MLP neurons of a small language model. Each row is named by its layer, matrix (down: output weights) and neuron, and shows model dimensions 224-319. Each number is 50 + 12 x the weight over its row's rms, rounded and kept within 0 to 99. A neuron's up and down rows have the sign that makes its largest values positive.
After each neuron's rows is what it responds to, as a language model described it from the Wikipedia text at the highest values.

L11.down356:73 47 47 59 30 44 49 41 51 35 64 35 56 54 54 37 46 37 83 54 47 34 40 33 76 57 60 53 54 27 39 55 65 54 56 40 59 49 53 50 32 46 55 44 46 51 51 43 49 37 39 28 54 39 28 66 61 55 65 32 35 56 63 63 53 58 75 49 42 64 70 49 51 62 32 57 43 57 60 40 34 49 53 38 69 47 62 40 66 26 58 50 44 41 28 59
Description: First subword pieces of names and words, mostly "lo"/"Lo" (loach, lobby, Loggins) and "T"/"To" (Ted, Toby), plus stray number digits.

L11.down434:28 59 32 39 83 52 63 62 51 50 52 49 67 49 36 52 57 56 55 63 64 38 65 50 33 70 53 39 58 60 47 33 35 43 36 64 39 52 57 41 53 57 36 60 36 38 46 58 56 64 47 52 52 49 42 54 43 53 54 44 66 65 49 39 38 49 50 81 40 48 45 38 39 55 61 49 46 48 57 35 72 61 66 29 45 54 49 53 59 29 40 51 54 58 40 55
Description: Relative pronouns and connectives that open a new clause in narrative prose, such as which, that, and, It; also the 9 in years like 1973.

L11.down354:65 40 46 51 76 51 55 70 42 47 43 65 50 72 64 37 51 36 20 79 37 52 68 64 48 28 58 53 31 42 43 63 60 39 55 54 49 55 42 44 59 67 54 64 49 54 37 51 64 67 42 47 39 39 35 44 49 30 30 41 37 42 48 54 41 51 48 62 51 38 57 59 81 46 60 50 66 33 57 43 53 39 61 48 62 37 25 34 59 46 70 26 34 52 69 50
Description: Person first names starting a full name in tables, cast lists and credits (Rachel, Susan, Anne, Laura); weaker on mid-word fragments like navi, phi, ne.

L10.down515:50 55 60 33 52 43 12 58 33 70 52 53 56 31 55 71 35 50 65 34 32 56 59 35 44 50 63 47 39 67 28 50 76 58 50 61 55 64 51 61 55 66 27 48 62 55 61 47 37 46 48 51 45 36 55 33 55 38 41 33 36 37 73 48 50 52 40 55 70 49 61 47 55 43 35 74 34 52 51 70 59 54 54 56 30 28 47 61 54 43 57 65 45 35 58 61
Description: First digit of a number expected from context, especially death dates and ages at death, e.g. 28 October, aged 70, age of 92.

L7.down577:33 41 49 33 60 44 56 64 46 55 40 54 67 61 54 36 56 66 38 44 34 39 32 61 41 51 44 41 39 58 59 46 51 41 55 43 49 49 52 43 63 52 54 74 53 41 50 53 48 55 57 46 41 56 45 36 60 45 51 50 39 28 68 47 56 49 66 57 77 53 29 19 26 48 56 75 36 55 53 45 25 46 62 34 45 45 44 48 64 51 65 26 17 60 54 62
Description: A lone capital letter (often P, M, F) that begins a proper name split into pieces, such as Emu Plains, Vifor Pharma, Morisons.

L10.down231:54 66 55 50 37 39 54 52 65 47 29 53 27 37 48 56 55 62 37 66 55 60 37 35 58 58 53 66 50 25 56 45 46 48 44 50 30 57 62 48 61 62 25 46 58 24 59 62 48 53 58 51 42 43 47 56 44 33 59 49 47 43 30 61 34 48 41 65 45 48 53 60 51 35 27 41 45 45 35 43 51 46 67 55 41 55 57 63 35 44 34 34 53 44 26 41
Description: Tokens that end a predicate and open a link to its object, mostly -ing participle endings (combining, affecting, importing) and prepositions after nouns (study on, professor of, across Pakistan).

L10.down704:66 66 67 35 43 42 27 74 69 20 51 53 28 47 38 32 78 59 40 28 38 49 37 35 58 44 57 53 55 39 62 49 24 54 34 39 46 41 55 26 41 45 40 53 43 52 34 67 66 42 30 48 62 40 67 37 44 58 76 39 60 25 29 76 48 48 62 38 49 59 56 59 32 59 54 49 48 54 51 57 43 44 77 54 59 30 59 51 34 51 57 63 54 68 41 49
Description: Short syllable pieces, often vowel-final like a, o, la, Ro, inside rare multi-token proper names of places and people, e.g. Gravina, Pietrasanta, Matsumoku.

L7.down655:41 40 62 55 52 70 61 42 49 50 53 68 63 35 61 88 44 31 50 35 53 62 43 47 50 59 33 49 49 41 50 32 65 74 31 55 39 52 58 58 48 51 58 50 52 66 54 56 47 42 50 54 55 52 69 59 38 56 58 72 32 33 50 45 61 29 35 37 58 31 51 46 57 32 63 52 68 78 29 70 45 62 36 73 23 41 58 49 35 39 46 62 49 57 50 66
Description: The last digit of a four-digit year in dates, especially full day-month-year dates like April 12, 2020, 26 December 1924, in 1958.

L7.down214:42 66 69 53 72 71 71 66 36 42 46 76 54 48 32 43 49 39 40 68 39 49 50 69 66 51 59 49 42 55 46 48 62 51 63 46 61 64 48 23 39 57 49 58 46 46 55 73 48 30 58 50 52 50 51 54 38 57 27 56 54 55 62 30 41 42 50 50 36 64 76 45 61 46 56 53 46 45 66 40 57 56 51 44 43 46 31 45 44 69 60 68 42 47 49 55
Description: Fires on the first piece of a word split after the or an, such as out in outskirts, outspoken, and in in influx, and on middle digits of years like 2015 or 2021.

L7.down254:49 54 35 43 74 50 58 66 54 40 51 47 49 44 49 47 70 45 69 43 59 38 38 31 60 44 75 33 51 57 50 33 59 44 55 53 41 40 46 45 56 71 48 75 48 63 57 67 35 53 45 34 53 51 40 46 35 54 26 29 52 51 75 54 43 47 54 45 68 43 59 54 46 38 72 23 47 57 66 53 51 47 53 43 61 37 47 37 58 54 24 27 56 45 44 56
Description: Final pieces of personal names or person-words in tables, cast lists and bios, e.g. Hase-man, Fo-ley, middle-initial periods, "(born".

L11.down368:45 43 65 51 81 59 66 50 60 40 56 46 46 51 66 44 48 61 51 55 55 82 45 63 65 35 47 43 43 47 69 64 79 63 51 57 57 44 53 38 56 50 60 53 43 40 44 48 40 50 63 73 40 37 57 39 69 53 32 60 53 50 42 52 53 57 48 58 56 38 40 45 63 37 38 47 62 31 68 59 54 56 60 49 53 52 44 42 74 57 49 32 46 85 51 65
Description: Adverb-forming pieces and modifier words, often mid-word, in encyclopedic prose: the "ly" in closely and carefully, well-preserved, best, together with, approximately.

L11.down485:54 57 34 46 52 54 42 50 52 53 32 70 47 53 54 52 56 23 36 48 55 55 72 37 53 31 55 50 50 66 69 50 41 41 55 36 58 54 32 65 49 46 67 73 74 54 56 37 67 52 49 56 46 50 64 25 38 50 58 46 49 36 45 58 56 51 53 56 41 69 62 47 53 70 62 41 58 45 54 39 44 45 59 78 29 41 60 51 61 48 81 46 42 51 28 62
Description: Connecting words inside multiword names and titles (School of Law, Book of, New Jersey, New Era), plus verbs mid-clause in narrative (continued, could not).

L7.down140:63 50 45 41 41 30 46 54 43 40 34 35 67 38 37 49 24 39 50 56 32 58 54 49 60 50 61 40 65 48 53 39 49 42 32 45 55 43 33 41 44 46 57 64 55 54 57 33 45 49 57 50 77 45 72 20 56 43 52 42 50 50 66 53 45 59 60 46 27 49 52 45 60 49 66 58 49 59 56 85 56 45 44 38 51 54 55 57 47 57 47 49 50 38 45 44
Description: Prepositions and location words in geographic or route descriptions, especially of after compass directions, located in, from after distances (northwest of, 1.8 km from).

L7.down704:44 28 52 31 33 51 36 35 31 62 65 45 56 43 62 44 42 53 64 55 50 54 39 38 63 55 69 37 92 50 58 35 55 48 36 32 46 41 75 60 57 40 36 62 61 64 46 55 50 58 40 49 41 46 49 45 47 56 32 50 48 49 60 38 29 49 66 47 53 54 55 27 38 52 58 68 38 57 54 24 32 59 49 16 53 37 56 52 33 58 60 28 46 47 61 34
Description: First word-piece of a capitalized proper name or code that is split into pieces, often surnames, places or country codes in lists and tables, e.g. Po(tts), S(YR), Co(ney).

L7.down632:57 35 47 62 42 44 37 43 82 44 63 48 55 59 61 61 39 71 43 44 29 35 44 53 62 62 45 66 55 41 56 66 75 39 22 54 52 51 36 50 67 54 44 39 57 59 43 48 52 41 59 55 54 59 45 54 49 59 82 54 50 65 48 46 43 51 47 29 48 33 57 48 57 62 53 48 42 48 58 70 46 47 60 68 56 60 61 57 47 43 32 61 59 34 51 53
Description: Decimal points inside numbers in data tables, such as lap times (01:00.3671), win percentages (.624) and coordinates, plus the period in "No.", with weak scattered hits on word endings.

L11.down347:50 53 51 63 35 54 51 43 58 47 56 49 60 36 45 47 59 42 69 74 63 16 58 51 69 68 80 45 66 61 43 49 46 51 38 61 64 66 36 56 59 45 58 41 43 58 44 47 57 47 36 34 70 51 41 33 64 69 47 48 77 49 46 65 40 54 34 32 41 41 47 48 52 32 48 66 59 37 50 47 61 55 42 61 52 65 42 58 34 50 40 73 68 50 32 52
Description: Spaces, decimal points, dashes and leading digits just before a number's digits in tables and statistics, such as | 657, 0.98, 7–4.

L11.down726:55 51 38 37 41 40 51 54 65 49 33 49 51 49 32 38 47 44 43 45 35 51 69 53 36 55 50 51 74 57 65 46 56 30 46 59 51 61 47 53 70 34 39 64 64 70 50 37 44 59 31 42 47 51 40 40 53 53 57 67 28 46 43 55 63 52 50 46 50 69 35 46 48 56 67 61 70 43 50 28 75 60 45 51 62 53 48 76 65 48 58 50 75 48 38 49
Description: Word-internal pieces inside foreign proper names, especially romanized Chinese, Korean and Spanish ones: the apostrophe in Yan'an, Chol in Ri Chol-hak, La in Las Choapas; also hyphens and apostrophes.

L7.down91:44 68 52 48 64 55 57 56 64 57 41 35 50 49 51 35 45 51 39 66 45 54 58 44 60 42 39 64 63 55 65 71 35 43 48 36 37 59 44 70 69 51 32 58 55 48 40 47 77 42 42 73 37 44 50 69 68 63 41 38 28 60 56 68 45 52 41 44 30 11 54 60 48 56 36 46 54 52 65 23 72 52 56 52 24 52 51 33 52 51 63 21 56 61 50 49
Description: The opening piece of a longer word split into tokens, mostly proper names such as La(fayette), Mc(Daid), De(Candido), Van(derbilt), plus technical terms like de(hydration).

L7.down433:35 22 51 48 51 49 67 29 44 79 31 39 33 69 33 54 46 48 45 47 54 55 76 61 60 60 38 42 57 47 26 42 64 72 51 76 28 64 56 55 38 46 56 45 62 42 41 47 52 61 48 40 28 58 46 34 47 51 63 46 67 54 49 43 35 75 51 56 38 60 29 38 74 56 29 46 52 49 34 24 53 53 51 55 61 74 57 46 58 31 70 59 54 40 36 54
Description: The prepositions In and On, mostly sentence- or paragraph-initial before dates or years in biographies and histories, e.g. In 2014, On August 28.

L11.down145:46 59 56 28 57 54 56 68 57 68 49 48 33 55 37 57 53 52 48 33 61 41 62 57 51 45 48 43 52 78 38 92 52 57 53 56 45 55 45 41 63 57 40 48 53 54 44 61 40 49 64 38 55 51 73 63 47 54 42 35 44 40 52 63 58 67 46 44 66 32 38 46 45 36 43 67 50 52 46 59 47 57 54 45 70 51 47 71 55 46 47 40 26 42 38 62
Description: First capitalized word-piece of an unfamiliar proper name split into pieces, such as Vi(truvius), Mi(e), Le(opold), Su(ja), often in lists and tables.

L11.down371:28 61 43 46 37 50 63 51 50 53 47 38 26 55 30 54 37 29 51 40 63 43 66 34 30 52 45 68 42 61 57 55 49 33 50 64 31 58 27 46 61 42 36 48 56 28 54 56 59 35 72 48 59 52 54 40 31 33 30 30 63 69 44 65 51 47 47 51 33 58 48 48 39 43 61 49 69 47 64 66 54 44 62 55 40 44 43 59 55 49 81 43 25 26 60 42
Description: Partial tokens that start a longer word, mostly the first byte of CJK characters in parentheses after romanized names (Suzuki's 鈴, clear spring's 泉), plus name pieces like Ha(genberg) and hyphens in large-scale.

L10.down534:40 49 37 46 66 43 46 62 44 63 45 54 62 72 61 45 37 43 49 37 54 43 30 67 61 43 58 50 45 66 47 45 48 45 54 34 62 49 38 59 38 34 50 54 33 48 58 65 51 51 61 43 71 39 56 49 44 46 49 49 54 49 39 94 48 59 39 52 51 46 61 42 57 60 60 60 48 26 40 38 43 54 56 64 36 47 46 49 42 58 52 50 63 56 59 38
Description: First word-piece of a proper name broken into several tokens, often a surname or place after a first name, "of" or "and", e.g. Quin(ta), Man(sur), Co(verley).

L7.down302:46 17 59 46 55 47 46 58 39 39 40 53 38 46 36 48 56 50 46 55 58 54 63 46 34 56 68 44 47 63 73 52 47 51 50 56 36 57 47 44 41 70 51 49 30 47 46 57 52 18 49 68 49 34 54 35 46 44 49 23 70 36 33 81 66 47 56 31 46 52 65 61 27 63 47 49 38 48 51 55 51 56 48 24 62 47 36 65 79 41 55 34 53 50 60 50
Description: Words mid-way through quoted speech or titles of songs, films and works, e.g. "Do I think it", "Nail Them to", "I want".

L10.down621:43 54 32 38 43 54 44 38 53 42 46 47 49 32 64 48 36 42 45 50 47 23 36 37 53 55 56 48 67 58 50 34 61 39 41 55 51 71 47 48 66 56 56 57 70 51 47 52 50 52 68 53 29 52 48 46 46 43 76 63 43 75 71 47 65 52 38 38 64 45 39 31 54 71 60 69 27 53 60 41 43 59 42 45 67 50 37 54 52 40 57 43 64 55 58 58
Description: Words just before a place or direction phrase, such as located, situated, lies, just, far, and unit words after numbers (40 km, 80 ft, 800 yd), mainly in geography text.

L10.down173:44 43 70 51 51 38 44 58 57 47 72 33 45 53 60 44 54 45 51 38 68 52 36 45 54 62 48 47 56 73 76 46 58 49 49 62 48 55 42 62 44 51 41 61 52 89 53 62 61 62 61 49 41 43 48 39 50 47 62 41 51 41 45 61 55 75 56 60 37 68 46 57 58 72 80 35 62 58 36 36 50 30 54 58 58 44 55 37 30 68 66 60 49 48 42 67
Description: Final word pieces completing a given name, mostly women's (Louis-e, Vaness-a, Ol-ga, Caeci-lia), plus "wife"/"mother" before a wife's name.

L10.down446:47 61 49 46 36 51 49 53 68 63 55 37 34 51 50 53 26 44 66 39 54 37 57 53 20 43 58 51 61 44 48 81 58 25 60 55 60 52 60 63 51 83 33 52 64 54 66 51 75 45 60 53 71 51 78 55 56 40 55 50 51 39 41 51 54 48 68 71 45 31 62 56 66 52 60 41 59 50 55 58 57 63 50 35 29 48 59 33 22 43 52 54 28 56 54 44
Description: Title, role or place word placed directly before a proper name, e.g. Crown Prince, town of, leader, coach, film, "is", a table pipe.

L7.down284:56 34 57 46 52 68 51 46 45 54 38 41 67 46 63 45 60 50 44 55 64 65 37 62 70 50 76 51 37 69 37 51 69 29 48 38 42 24 56 55 43 54 63 42 40 40 41 49 59 58 71 50 60 49 40 27 35 57 52 36 20 38 52 39 44 68 62 57 47 68 59 36 49 57 57 33 47 79 51 42 37 49 64 49 50 36 30 38 40 41 27 54 48 32 81 49
Description: Short first pieces of words split into several tokens, often a lone vowel or capital letter, such as e(missions), A(meghino), I(yer), plus broken bytes of CJK characters.

L7.down538:39 35 45 39 61 16 48 48 57 34 58 51 53 59 32 57 57 62 68 32 29 55 36 55 58 48 42 34 70 57 52 43 60 55 53 57 51 43 69 62 67 49 56 71 47 36 69 33 28 48 54 37 48 43 16 60 22 47 29 50 49 55 43 42 55 44 59 73 62 50 54 65 88 58 44 42 45 39 44 56 55 50 59 49 43 49 44 26 51 46 42 37 51 54 53 41
Description: Relative pronouns (that, which, who) opening a clause after a noun, plus subject pronouns (it, he, this) and digits inside table percentages like 35.94.

L10.down747:43 43 53 60 43 66 59 48 47 33 45 51 57 52 46 52 35 50 28 50 53 72 53 40 61 57 37 26 34 67 62 43 68 55 51 64 34 62 34 33 41 44 45 24 45 57 44 34 43 38 48 27 55 59 58 50 52 59 28 60 45 59 50 73 29 38 55 58 48 32 30 50 60 64 44 61 41 61 61 57 65 79 55 51 47 37 35 51 71 42 32 20 51 44 40 47
Description: Past participles that begin a reduced clause after a noun and are usually followed by "by", such as awarded, surrounded, provided, noted.

L10.down137:45 66 49 62 53 25 53 64 62 55 56 36 46 46 43 55 38 37 58 62 49 54 53 60 51 34 47 62 49 40 63 48 34 50 37 63 44 53 45 56 56 36 47 44 50 54 64 48 48 33 46 47 49 62 66 63 61 57 35 45 36 49 63 37 52 44 61 99 54 37 37 67 52 31 58 41 61 49 77 54 38 52 70 44 53 38 39 62 55 55 44 32 37 46 44 49
Description: Decimal points, first digits and minus signs of numbers inside pipe-separated statistics tables, such as 2.49%, 0.98, −19.4%, 164; weaker on a few mid-word pieces.

L11.down112:56 49 56 69 43 58 61 31 60 37 29 54 36 26 35 43 65 56 41 61 50 64 55 46 51 49 62 55 39 55 70 45 59 46 57 72 46 38 50 65 53 62 48 76 58 56 72 59 58 50 44 56 38 54 56 54 61 60 72 29 55 38 57 22 75 22 35 32 54 41 40 39 54 61 48 58 34 57 48 43 27 45 50 44 53 46 40 33 55 36 45 47 48 52 57 54
Description: Unit words after a number (km, m, miles) and the final digit of years in dates, such as 1.8 km, 2 m, 200-7; weaker on abstract nouns such as confirmed, evidence.

L11.down223:42 47 51 60 64 54 67 63 27 63 63 54 53 76 78 57 50 53 50 52 41 43 45 48 56 37 69 55 71 62 07 36 43 37 47 74 25 56 47 72 33 34 55 57 42 62 49 37 36 41 56 61 50 34 44 54 65 47 71 52 48 44 62 52 28 62 60 60 41 40 50 52 47 47 70 56 53 49 43 48 51 56 57 55 50 45 38 47 59 50 52 59 54 50 48 59
Description: The word piece out, and similar spatial particles such as down, under and high, at the start of compounds like Outside, outskirts, outer, downtown.

L10.down184:53 38 47 53 75 53 57 62 52 67 41 44 41 58 37 33 49 70 61 64 64 43 39 52 66 54 52 49 61 55 35 64 46 47 41 61 60 51 75 37 54 72 69 44 64 34 66 64 58 47 57 47 50 28 55 38 60 52 48 72 50 41 70 42 38 69 32 76 70 42 31 45 52 54 69 47 41 37 49 52 29 61 30 49 47 60 62 48 38 38 44 28 61 25 53 59
Description: Given names and their word pieces at the start of a full person name, often after a title, country code or table bar, such as John, Eric(sson), Stefan.

L10.down556:72 40 34 46 64 55 53 59 39 37 60 42 33 47 57 48 37 45 64 65 51 53 43 60 41 43 58 64 53 58 46 36 38 61 47 38 64 46 73 46 63 55 37 34 63 45 44 55 50 63 65 60 39 61 52 73 43 67 66 30 44 46 35 38 51 50 48 54 36 64 44 48 59 56 60 31 30 49 71 63 32 37 46 42 59 66 38 34 29 36 61 32 28 41 46 52
Description: Words that start a new clause after a noun phrase, mostly relative which, that, who, where, when, plus commas and and, e.g. "the court, which was".

L11.down182:46 56 30 30 55 29 59 48 36 73 45 61 58 40 55 42 45 33 57 74 55 55 39 51 49 59 48 42 58 46 45 78 59 27 48 63 66 44 33 46 61 61 48 45 30 56 50 50 42 53 45 48 61 17 42 61 72 66 64 61 37 59 58 56 70 52 52 53 72 47 53 67 60 46 61 37 63 81 45 65 53 39 44 37 61 55 34 49 48 58 55 66 27 75 47 54
Description: Fires on the token just before a proper name begins: table pipes, arrows, prepositions, appositive nouns (loan →, magazine, film director, Niall of).

L11.down238:51 50 65 65 68 42 50 50 47 48 59 48 37 43 52 35 39 45 67 36 50 40 44 48 42 51 40 58 40 32 35 34 77 57 39 70 38 51 61 61 47 75 51 39 51 67 48 62 50 39 38 54 39 47 28 49 45 50 57 32 57 39 49 69 51 55 29 48 49 52 41 60 42 58 67 50 59 80 48 61 46 51 41 48 52 64 33 51 42 50 67 48 55 30 61 64
Description: Final word piece completing a person's first name, usually in table cells or credit lists before the surname, e.g. Christ-ine, Jenn-y, Vaness-a; also other proper-name endings such as Esp-oo.